{
  "n_layer": 10,
  "d_model": 512,
  "n_head": 8,
  "n_kv_head": 1,
  "head_dim": 64,
  "d_mlp": 1344,
  "vocab_size": 8192,
  "activation": "swiglu",
  "norm": "rmsnorm",
  "norm_place": "pre",
  "norm_eps": 1e-06,
  "positions": "rope",
  "rope_base": 10000.0,
  "rope_fraction": 1.0,
  "qk_norm": false,
  "attn_scale": 0.125,
  "bias": "none",
  "tie_embeddings": false,
  "parallel_block": false,
  "init": "uniform",
  "init_std_qkv": 0.024,
  "init_std_o": 0.0,
  "init_std_up": 0.024,
  "init_std_down": 0.0,
  "optimizer": "muon_variant",
  "lr": 0.00108,
  "lr_mult_down": 0.7,
  "lr_head": 0.00323,
  "grad_clip": 0.5,
  "warmup_steps": 200,
  "schedule": "wsd",
  "decay_fraction": 0.548,
  "decay_shape": "linear",
  "final_lr_fraction": 0.0,
  "batch_tokens": [16384, 32768, 65536],
  "seq_len": 512,
  "doc_mask": true,
  "train_tokens": 365000000,
  "steps": 10199,
  "dataset": "wikipedia_en"
}
MLP neurons of a small language model. Each row is named by its layer, matrix (gate and up: input weights) and neuron, and shows model dimensions 186-313. Each number is 128 + 24 x the weight over its row's rms, rounded and kept within 0 to 255. Numbers have three digits each. A neuron's up and down rows have the sign that makes its largest values positive.
A block is one neuron, or neurons of one layer that tend to fire together. After each block is what it responds to, as a language model described it from the Wikipedia text at the highest values.

L2.gate281:168124140159098171077132143110095174138135163112138130107090148090156141127116135142151150138114096136122124066133129128145098166144118134104141170146095134123110110143158120111091161132091122129111110143088078171071115114105164133114102132118144143112121124123110138144110126152111090135185143131107129130140118136099093117168131124132088098105167181105128112122173179155188133127123
L2.up281:177137103119107172085162130130100189129107170100139168111051162167135145150140171129149131107103118142148103111102079148114114141131111181095134109148126120120140170137152138158101140099113157123107121128127140157123119104115114157131115070129113130133128102125111145142123105109142094145138099133064118147131151115129109135129169089117153116084124207118178121131122141115126158127138
L2.gate603:142146101123126098118115131124157122105163127135137118155115141112140142135161134125186142116133153114136101143111115162123139105109099127142112114131138130141137119128165150108103130154140128124101145109118143140121117114103148167127140139134136129110109174120132120174125143177151094172097142148152115082148175134097091156146119149165126128139152153139134110151131157109108148115097
L2.up603:113160112134100126160124136142147121117136157152118121167160134129146146109159118136181133100114167104121066106122119154135134113120091124130126163118131150132112115152150134125069145121096130100094135149099130134097109101125139139112110108083146119125133180118137133150120129136188105128084112153166125124116147183094112150162116125128116093117136134077140144114102171136157139123118
Responds to: Main verb after subject. Finite verbs and auxiliaries right after a sentence's subject noun phrase, mostly had, has, were, can, made, e.g. "parents had been charged".

L6.gate173:133169149139119090149125161107114163117125130089155142166109122169144097091121109123101126114107145134137122137100125094131105113126126157159151119139173103121106180125134162115138113148133152129119145104086152142140136155118174125108154132141168130128157151144095160101150151097115116098130158129126102117112114116156100112125132114116088098128122128104138142120140138081135133136127
L6.up173:132105087107119126151127112118087153129122117127155140143135108136135154131115112134119113123091140136121142131094169178107114080071096111166145154147132109147131133130137121107119135101136140134110126105092103152150120145116143099162141096171099142140094141108127104143132140132144152149121078139114103115131167157131146121104143117115076132110095147125114109131150099138128124160126
L6.gate767:103123142132150159125114115131157119123124125139147116186107167124111122110117076114087186142140119138108131082138149149132171130115127090175150145164138102117104153120134117166128145111177138118126119129112125115148127082097138108165124123149113164124103145123121096150161107110091109107139120147124107094157113133164145105137128132122146158107180120146096155098173149139126084130124
L6.up767:092133123157112135137136087130132152119112121131077132086109113111132161132106150085116112118144114138100123139143149141155142111146157141119146118153111103123132132123127127088204106091113133135138080137126161126120154133123146137146116135125140127142130158116111144119126104179109134132096110118131054162144099087129116079119128144143083153140076131174159145131146130109125127150090
L6.gate870:113129134112072126125122115136127155126118121153149098127104088164139089094134098130148165197153155076106157132126159123158116118098105133133105120138153182122104086148116158118122193132104120145119138116111138141134189140102100136151131111116141136124100103132118152155130104154134129108151114145127090141134145154157129104117155160135127148139178146142123168135165183102128113124109
L6.up870:116128133176100160085152136173136155128086057101129135154124169109144104120106082080131161160170127146124100125161125138143134109100149161122129116162124100148132140134124174111131134096157129149134132126128079089150138121147159119140123125121142118111138078102147114076153108164135129132156087116112112122111153113147127124080147118157092129147086126143095111080126143173120118147173
L6.gate916:106110144153132130101145086126139125126133082152102137148121127152128143153123135102115133132157155080150169164144119082097138136087162133151102091114096109123123165126128097117159141128100134152118153156131165129084148113143168136134174104101138156144134177114173143129151177105099125091099111110127131143105122172138110111171104160143138134149123119102145143089149137150190146122152
L6.up916:130144127157098131125126086128110160119121086101152124103143151134114152153100094124113093143157113138127182107096154119139135116115108136101139125140110123169137126135119121116140108114091114113142142181107127146125152089133130169141165089121106130148100160131132125135138149125146134113093105146152144123129160133129089063129128170115137098144117110132108151133116119152153129117160
Responds to: Word-final subword pieces. Last subword piece that completes a word split into fragments, often biochemistry terms like glycoprote-in, peptida-se, leukocy-te, and also oys-ter, faca-de.

L7.gate280:127132096144112120096099123143176120150117117181155105142110151080167112142146145124102109118132112117154140108184093179114133091135103182140166166121104130109119142130167123114154119125118145122106132156116125128115114153139131154144177140113143156154103140114126187101135135120108084104149147124138148116153140134124115108163149179120121153108137111103092129161151128157148130120134
L7.up280:167170118122139134124093161153156169142108133115120165153140117113135138154168139101112113089125141123138066104134126157122154151118119136134128138122114153169106159138152166113120148129157121139112120147118120149111140131141136169100114153119131119106124139128156119150094135125105126088102118122166156155141156146123103115096107133106154153102134127094100142152114128086149081101117
L7.gate398:115146121079149118108152103105097135073080192135145148192117139122192150154135137168149080124135149169173136155128135173149110071113118148132125118102154127134121096125151132079119114088167164158174127115120137142090102137131120168145123170151141134142146129098108149107182143130142123177170124167150133107123098115138103120119145197141140131151139101098124146159137107088123121148146
L7.up398:162107117187081110123119136150113096127112110138114133141176080136150121110122111170155145135117101107104156126141137117083152108135126142149128128137154146130139128111156113111110105139153147091176120167096111131142160127154122133125145107154136104121143136182183114146126091142098107122117175161138124105128098114130094125178182153127070167105145131092169158131116135131102161126158
L7.gate438:108113073155136149170110062110130139134108130124168137143149073139169166121126146186121129145114137138121105159169141149108102149124131154147112117109143182139110198135150095115155101136093150151143134134108108130131130141097157179088126131160120135142088132113148158118112093111170128128174145107128144166130116110154153144140151145062119151133084129124089150157131131127141146134143
L7.up438:127132166136147117149108160160143146088096114125087101127137142134110148121112148138123141117075094108141179124137133128131120185160154101126125135141172127177105106136128128130170150125111121101123146133149136161115153108123131120116120165136136111135109161139150162097151138119103097105185120155105121121104165150138124123159123143166137132139122129070148111159095120065146134072147
L7.gate528:118106078132126140132128126125149130172113153129124145131143143105146115119165135101163159113121138127119139145084160189121140107153085103127158162124086129127134147140149120112116127167133124105079129152155140145109124178114161155128160120141174132125112110169120189107141150105134116194142109162146117098114144088107131106151122126144111131088124146103093105119162083119122124098145
L7.up528:166161135132105134101075095132107120086119103115168097151125125133155116131109185151125093142131136114196142139134149110117100115074126093123184194097135161073154113124161135157170115109164123129117123127117166137160129148109157167100157169134139141169158130120182165104125107147109131089119127146101107125149142140129121126116131160138163150124170115138143148140086171197181152130107
L7.gate758:160100103117144145099106122110118137131132148155083153122143113137118163130132129116146111114129101052138135105138132105094158156108148151061115120134104162105097133133159117134133111160130127129152104146117106153133160118144113146111129128129155116137153146110126131122151143132102156145172130151144112131100078104111075124149110150122139158107130169099149131161134140133132187159123
L7.up758:157111130166153131144171104142154162087111128097104082109097100129116129125160141184148108177165118142152089133159128100091124147155120100131091125109122117102082172136141121147115090153103122100143092164140124093117138172112128131129099101116120151139098120140181145167151147134098128144116122144096124131099136149087113164156106093129117141129125139139118137145158149126122135138144
L7.gate1130:147154084151127110124139131151107131115142108159118095116140117103133095098168082181156125111111126145115119095159155137112143153130116110150110090105117114144139149119141159142144053155119133093108129134129093113173125137165090106125108141167140148084142169151086138115146131155121133142125085126113128101139103089124124125120090115171099136099182114090099153159143118113113117159141
L7.up1130:153109097151138195135163135112110125100137147095151132132149110146159112065113148109125109137081119124150088129154156135150091111136124064104142179126114099107083124146161091108138089125130119121135139113124125116134133160138165091134100112193140175149119136087122117128160132167136148104137131133112146142109141113113124083140114115159133127070137124140132133170149164140122085114154
L7.gate1258:154152117127142118118119114128126142149116123149126052124132121122138121195148149121127140155121091142200164097142168063140138133107092133115164178121148138123093097127139130144120153124120117100108127163103106134177153119155095148135112147107100125124179148103101165103139134188135120136161154117108163130135111117073116130164147130142128139097126166125140110166154136156144126139137
L7.up1258:165138195200152091098122080151151161095096110097088142139145121122110145142155141119114121142149143107124165125121081089114094058129103138123121080131151175126103096135153116136131165123133106141154102151136141139147187214142088146144131126148130107097130142110156134133099120141137151138090148183104135087122084111116110123142165099123162119047134119111124143081119131118133133079139
L7.gate1313:164137141141127143121142082148141136139113136123114115153158121119134109111134129181162149141171083132119164128139145121120181163136091124146130100118145134125095123093193137092116098110132160145136167156119136124124125143141127091123160118153115112170113146140131154132155142164150121121127123174135152129129138102108131134152132145151127189088132142107095114119192110109136130119156
L7.up1313:167152146121090136143140141132148130109206137110136096126122124136180136166158079123129143099096141145132123156118133116153133105099120155132108136144120125162164096137148075156081147157125142138095136105121113139128155145117102147134165142176140153129161129121138110130145128121138130087166140128133136087135145076125129136107157187159121147113141094109149105149178080118105127127162
Responds to: Verb after subject. The main verb or auxiliary right after a long subject noun phrase, mostly was, were, been, be, such as "the merger agreement was".

L6.gate12:082101073150148133158134156137144168135089176112130123136121134134134138136111141165184147140124153138112130144095119137143146137107127143113104117113122093122119109141108107085128126135180121151152177105176125128105114148135144166131143114191150180083133166164150164070139115137132135175133169137117181088082112117121107104153120116134110087110139133133131159070144123126124067159153
L6.up12:101103102097135103142114182147136172139101114147135093098149136141120149137110112131203130089111105175147135122096149163126121126120151110150132114113100094152124129147132120109156137102129129119148129113140108109085141167133163136145146116155156164094186139160151116130168114116173158175108124146153131108103057100079104126106081164120120144114120100132154141128095140130106161144159
L6.gate179:114117118126143158144123116199144197133128110139135168143107151184132111095156106158124125102136147174112135148117123127144117232144140117155155108111076151124136117113165134153153121156153124135134145130135092095118165144145163090149114122164153114085152116160127163078117156135127152140145143124121126086141107116124147135123109122143142114184124149134107105138129145107138144124137
L6.up179:144119090112167130095150173123131142122142145095154142190168142166097112124152120118177122101136134136130130141136134140127150108121151118154114149141127116133125176137141122134117176138139107144127124155094099164104121147147148159183114160172145052130186106148133142145106133161127147137112142122125119153131134083101080122172118162116135123105111159158121114148181094079122135113170
L6.gate1104:133112090114101150152147139088135134129119152139144154151135137095143122139155126129113144134123118153141156113168123117161136104141120136138155122147140119139102142141141101087107113112144142169137135096122094167103143146113114144149153132147141119154171108134140091160124123080106136153183104160144123117069064137133119116151117110134146115116109152145188155111124123131123130133166
L6.up1104:158138129157169124133137155125093088132155129151151128121173095095134113111172117120113104096132110185085121150136105109112154137142120113153091127126114127130126105087149167071141142173114129097162092166143103135137115163144162126069093073120134143080108107095153114104160131178126140124116133153100134157116145125149150082130122170125067096134170150133134121146102126118139149095122
L6.gate1128:084141113106113142135112116138118132131132142125162149133075091115149126098151143156129160122121155148167139146127158142086131132138137137119128134153171109128089107117125150130123132124128137143138118122123113125124069133160142125123129137175118164067135165135153164097138135124142106147147160169133120086101129130091114123172125199147130124107108161096177104120159128162135112132092
L6.up1128:097143108149174135160134112129144139110096131135133149106127130131136130109174145123130146121158128138108104110094108146143114102139100156125139182156126136126127135115095163152165116098104064137098123119163108130138130150140141162104099122107145137079123146110146110144120145111118098119114130172151117162137119140151097097125148126196128135125129139121132124110123136150132120151157
Responds to: Predicate degree and copula slot. Copulas and degree modifiers heading a predicate after the subject, such as is, are, was, and the last piece of somewhat, comparatively, most.

L2.gate60:106161157130104143144111106141106101131137123149121105132151147182109124148123145116157106164093137148137080122149132130168135137126131130165102136097097147071124115145132125145098123145123081134136093103131139165141121148113131146145120075137113125063122120122137127128125123130111112132082150103120126147135154114110105139100133124165131136134100093125073119109115146133082152090103
L2.up60:136150127113132155106136144138093131081123143166139099155137145177158130091104139135140130153127133130110103111168106131155133139101124148139133197096083123129140118138094117128096131127128108167136114080140094158114124116136117126158151105154092075086143064125162082096138137154103116153103116131130120114139129144167119162106135110165125129181138136149129089140135113129111135075118
L2.gate1320:118111204106128128132116139115105161104113138127102109161148077140133142118167114136130146157133148103138142135103133147137150131126114165141118112090133099141103112149082129134169113112121117088116101103151093131130174150156154093132138090183128110082122169116112112171124125095146186151107150156131150156090133121175077140155109174145087129140137132160104107060116127102135159156120
L2.up1320:152070146118126173166110169137114130117097108109115150142153087137122129058093132120155144100151188127116095121107128148133159119142112106135108154138124106158127113130120111180127131149131150140109153080135126144144116111124136140110156091107148101112108156118120117127106128099164144153135132142125142137107115118161068129127103185143104164114145111132101124124144078084174146153162
Responds to: Technical phrase completions. Nouns and word pieces that end a technical phrase in scientific text, especially gene-ontology lists and units, e.g. neuron death, NO production, inch.

L2.gate187:147126145093192161115164165122125119116127083085150132138159112170153147095144099174161122095106114148140116160171107129103142109135125111113157121141130149125130136118143141161143111122132152154138139170128120131121132188119142101111125110106101171147124106083156140128129150106073129103118098144090123104105143150153142137102164099096136087116145151134089183141147182161112162120123
L2.up187:113115108114159140077119182084108146133149132133154112114170112154166124105161057124099078132155118118143119190155123141115133126147124145141163141126097161100106148149111169129131124128140135111123161146096085133118162152146136123133117132123125169133113140101183154152133130117106159106112115086129129113133144120149109143096133081109119138112143140058128155120139156114116151140125
L2.gate653:151148127191229120141118146109128112158133149081125125131153111129120143113111114131153137134120093126170095141128173148142146129149170135148119112122131136107102174145158123139100145103148146168129153141124122112149112153129073123089110129178122106157142136093174119121177154137118142079128117136100100169166110130149164135122123097124159140111142145117116153165105130132171105109117
L2.up653:142189167174179111141130139103102095153131124134129124139137113174076153131128100101149098143143117108102120143167166132099090118136120160161153154113116117113115174125105138140111142093157106134150133120119139074091104144141103139103096134126112104154122127144155146184146159140144120126128074127128137144171112136125145124109046075097118181101150139094143129119115130091103122087145
Responds to: Plural noun heads. Plural nouns and plural-subject pronouns at the end of a noun phrase, such as children, villages, officers, We, They, and the final piece of split plurals like clips or applicants.

L7.gate226:129088155122136094077121140104178099125153134097119103128141126107101155110122136135087128096131123140136142073079114163113084110142116072145112129110179138126096158129137125196127141090106142105167103146134156113171143110110122124126118118097115128107081082138124135168120145111153120153142099176162129119143081122118106133094125178141094123116106110071137124177114148098091152158085
L7.up226:115157147146120121172121149094146153152128096111119123126127128111126124086142148116059099147177110089152156146124134101140175110112108095153158118170189142147114141096121130151131141145091140134117118117113106148172134107171136110121112130157143118158124139080118131150118132139161126127205108119136112125098133148130145133140138081125155109088113082114132172151092170103125136156152
L7.gate421:092110179100108122138111159099138109170108104113134140146152112116126136135161140145131105122134141145135151091154083157118108128113138144124150132108112112140115119137140161148179122130116111111179155155134109114118107125123153176126143110171167146119141110140159153171125114124130111118092137110121133126128141144139141136151139120117126075115147148129152151102174148110149162164093
L7.up421:134096181102115146139097108101160120149122139118113160185069099087154113089133146133118113189127146118131069132110139109168137114113099123119099120150144131147122122104096147115138143111143123133131147141145133124154150140111105133158129128120157137135125138173186114143093151090126155156125130122167129132144103162135139164089153211113123134139130114161115153152137140120138084140130
L7.gate577:108122160141100165147159104127189121146132081137166110120122194143111085104158093079132060132166129132136119156127134125102141109120139152124144134093171177150092139092178148146135109120147119121171133131129096144131152109128158149129151160108155150099130154090172125105140116131117083130106122154160156144152122125137105159129107116172135154138136169082148158136137131139137157159080
L7.up577:120111145085151126127115103122121144150125101135132128155109131123141128092123100087070132128127112118145128087099125140128160129101161130135144100080107164076065112152126126145128154111110156149125109172154105141136090118128144143142114104130119114136150156097163121122184098077090100146178136076142117114135153128167155137137130088118142122084122146083091139120111082124182134123106
L7.gate650:153136129137169149153128117163148127146153145134150143136117105171080134109107119145141087130178172099099075164145103153081165129107086119129099174114123131136102080103159106142068117123108134149110096179110151122110124130127146127143129128132180092132123127192129164133109120152106139132107123135145086122160135097201127124094125065145117150142093154173127089126172126133092152155152
L7.up650:124135151140128119113110174135146112109132102179147108125108115172127110082083121112104114113126127097070156123096131146107136123112148144116140088151117119118181173094144114145150150132110097117098164091151116113115142142151139148133134130147145123135132095076166133130145109126124114147159140098135113176078142136105142152101130102160133120107121114082155127104106164094098139104117
L7.gate956:113169108139146153099140157108111169154127106133163162168124129139112126090110165124114144106149110132130154085145096170127124147177133134120135150117130131110121096148106157103194084094156164144156113126127108133108158116108124142082156089144164111147129101103084123177124094143132164135095107166140117120119120110130085138135123190130119122147156091081142156104107142085133154135085
L7.up956:127117148136148177142151120122117108122123127126158148139136113124092136080122125132132167113141128169124127123154115186179140121147130176089088157115119148122121095122078127108137078133157113119172119123113162118112114131138150137127126088158155140102109135107094114108075063136098151141104161126158100135112114140128102133124081146128158070132195118141161125141166136124133162156133
L7.gate974:145134156138095139127177097136158107181135134158145098121119112165126134109126178135108092159127141143075130095110111124134144141068108130167106144146137118136110195138141158112130125118136107159072155139130149115127116145155115138118162119123172073143123104152168118111198117165131097152079141116128128144121116131147123111154123150125108125077154102126125115149144145105129139168137
L7.up974:146163184099125108143092159101124128125145120134148117121145108147068105113120145142147138121133126074119103104119132198188143107107112115158107131112107083132142108096170096108106078122103129153103121115115129111121130134114108158108131116112140095119124089145113128134113140151131111125121119150136078142180144139126146127136122175159131158115104093197116091123105120148137129134121
L7.gate1205:138098106100128153128148127065202123113130140115118145152148158167108142094106134095100125116153108129129143179106133167128148174099175120170113145150162117147077126174063183102154117139123152138148154197136145119118132143150170124097137138158131145103136143079155176134134136093130105141092139122180178142138157134140139134161141112140160124135101133154136152113157117114160135081117
L7.up1205:170120151100135127105153141113104108109136123164138070193167156136101142077150107146111092133126114107122118120203160149155131152179137117132124115150134146136154131113163133134099149141159137109114152128113135147154134137141110150090170091140127100094120136133155122157111068123160079152182130175133124150108093112085130147113132133134158161145133164078129147108141099129161097124102
L7.gate1210:147099149177125122143133118091113155127122131113135158115120121169103149138145123122151117168137089132125117102122141120098064145148088120132100100101143132126144115151108135104128133143115138127136139098139131126127133135156145157098130128151154101109137164092137158161174107124100129104100081153151070124145146204104133127081133095126121147183151127139118145133112135080155113135113
L7.up1210:132142143153111112140111143133127145103105076115137121114078157159107134104106148172106123103127154147118161081115111111188163160132125144143157148088130142109096149145115147130128121115133068127125133121148128157153121126116113111082144080151125163112105125079182059104132093131110097127113108125099126126131129120113140110166148134104135137073111107131109135121148131154148130082149
Responds to: Mid-word pieces in technical terms. Middle word-piece fragments inside long multi-token words, mostly biomedical, chemical and taxonomic terms, e.g. endope-pt-idase, lympho-cy-tes, Solana-ce-ae.

L6.gate147:153125131122148156102134186099122113122108153110132117104124128139093115124133102127102138114096088111125133175112158092156098084128126136099117149090104099121123151122143107122129145177144092138062153150097081148117102107105139188178110126119074084135126112152132139126103164103126126139132121114093112092125093125093117144125125119086126122130154142130126128089128136114128170146114
L6.up147:114118111112162124114122111106200120163104188116150103118104122088160114117145106116118147161133105151135117136143153149117118118096117152155123160140121151105131136114109150135144089154155133137093168114114147092182133119127096134116122149137113108157160114104173125085146126117107126116120135149076115109139116135157111096138122167115110116107134127119116142144140153110117145096094
L6.gate286:108124136093164113142145121158119144117152149164156110144119118120127172112197135139161143128140098108077145163123168090104134124143179097117113094155140144155117126154124143138132132057133122125086154135120141107133163153105137135114141077120086146128123141156130091142132130158158101126125121125126133154149125157140134118090101102101133142140069078130161090110113136143128162145129
L6.up286:143128108089145099100102093135129122107106128129136118120178133124162120123119133113166143103126079134107106141137117098137148138084155147139158098144118095123164153168106152147109093100113150129134131112101137111107131156161129112139128101104091135148144103113098130098082192142139127109124137107159122183144109132097168142085166138078090171118133138151171153132120145140128187134137
L6.gate358:110114134089137150100133149131133114148136101096155135138138149103111130133137150153097142126161143100204098165153126120157110143133126089149148134117148174121111117090139170106149139070157126117128115162137154133083145126114165131122111113115147107111112107176125128095136161133115141148154131132115141110128210126112154104136126152135135090167068110107130136141119120145144105119128
L6.up358:143156113123156125104164126156158074126089186092126129141136149114090094127149096115139107128197097120130120153147122177128112147122131086114131136124136171122103155140111150107109133114131114152143049143140112123108137119105147144144127102133185133131146084159134117138123163132110134122101102132076168118135089085089142154116143138108098167110138136142134107113175118087128155101109
L6.gate994:107117129111134115156108110106154119164113180127137108167114087147122102134157128141148121093158085107134116123140132135161132141120140103153122148127131169136127142153104140151157118136162103157133136080123129108123106147108143144083134116067112112143111133126151192145184113157111095142113112161094112153147172097129101165145127146131152104130115131088153137098131124107118167150148
L6.up994:138138156140124144136116115065184125142131138141136100137123134140143141129136097101141115096141087149127083166135118123155107120127161118132125139095120159147121194128113148155165135097163091121105141132126099168133100142150170133138132123083086109113106148161133164126177156104112105117104090162102106123153129103126111112130143102139155105134132117116139157094152109073130161135131
Responds to: Plural noun endings. Word-final plural suffixes and plural nouns, often sentence subjects before are/were/of, e.g. frost-s, Count-ries, studies, they.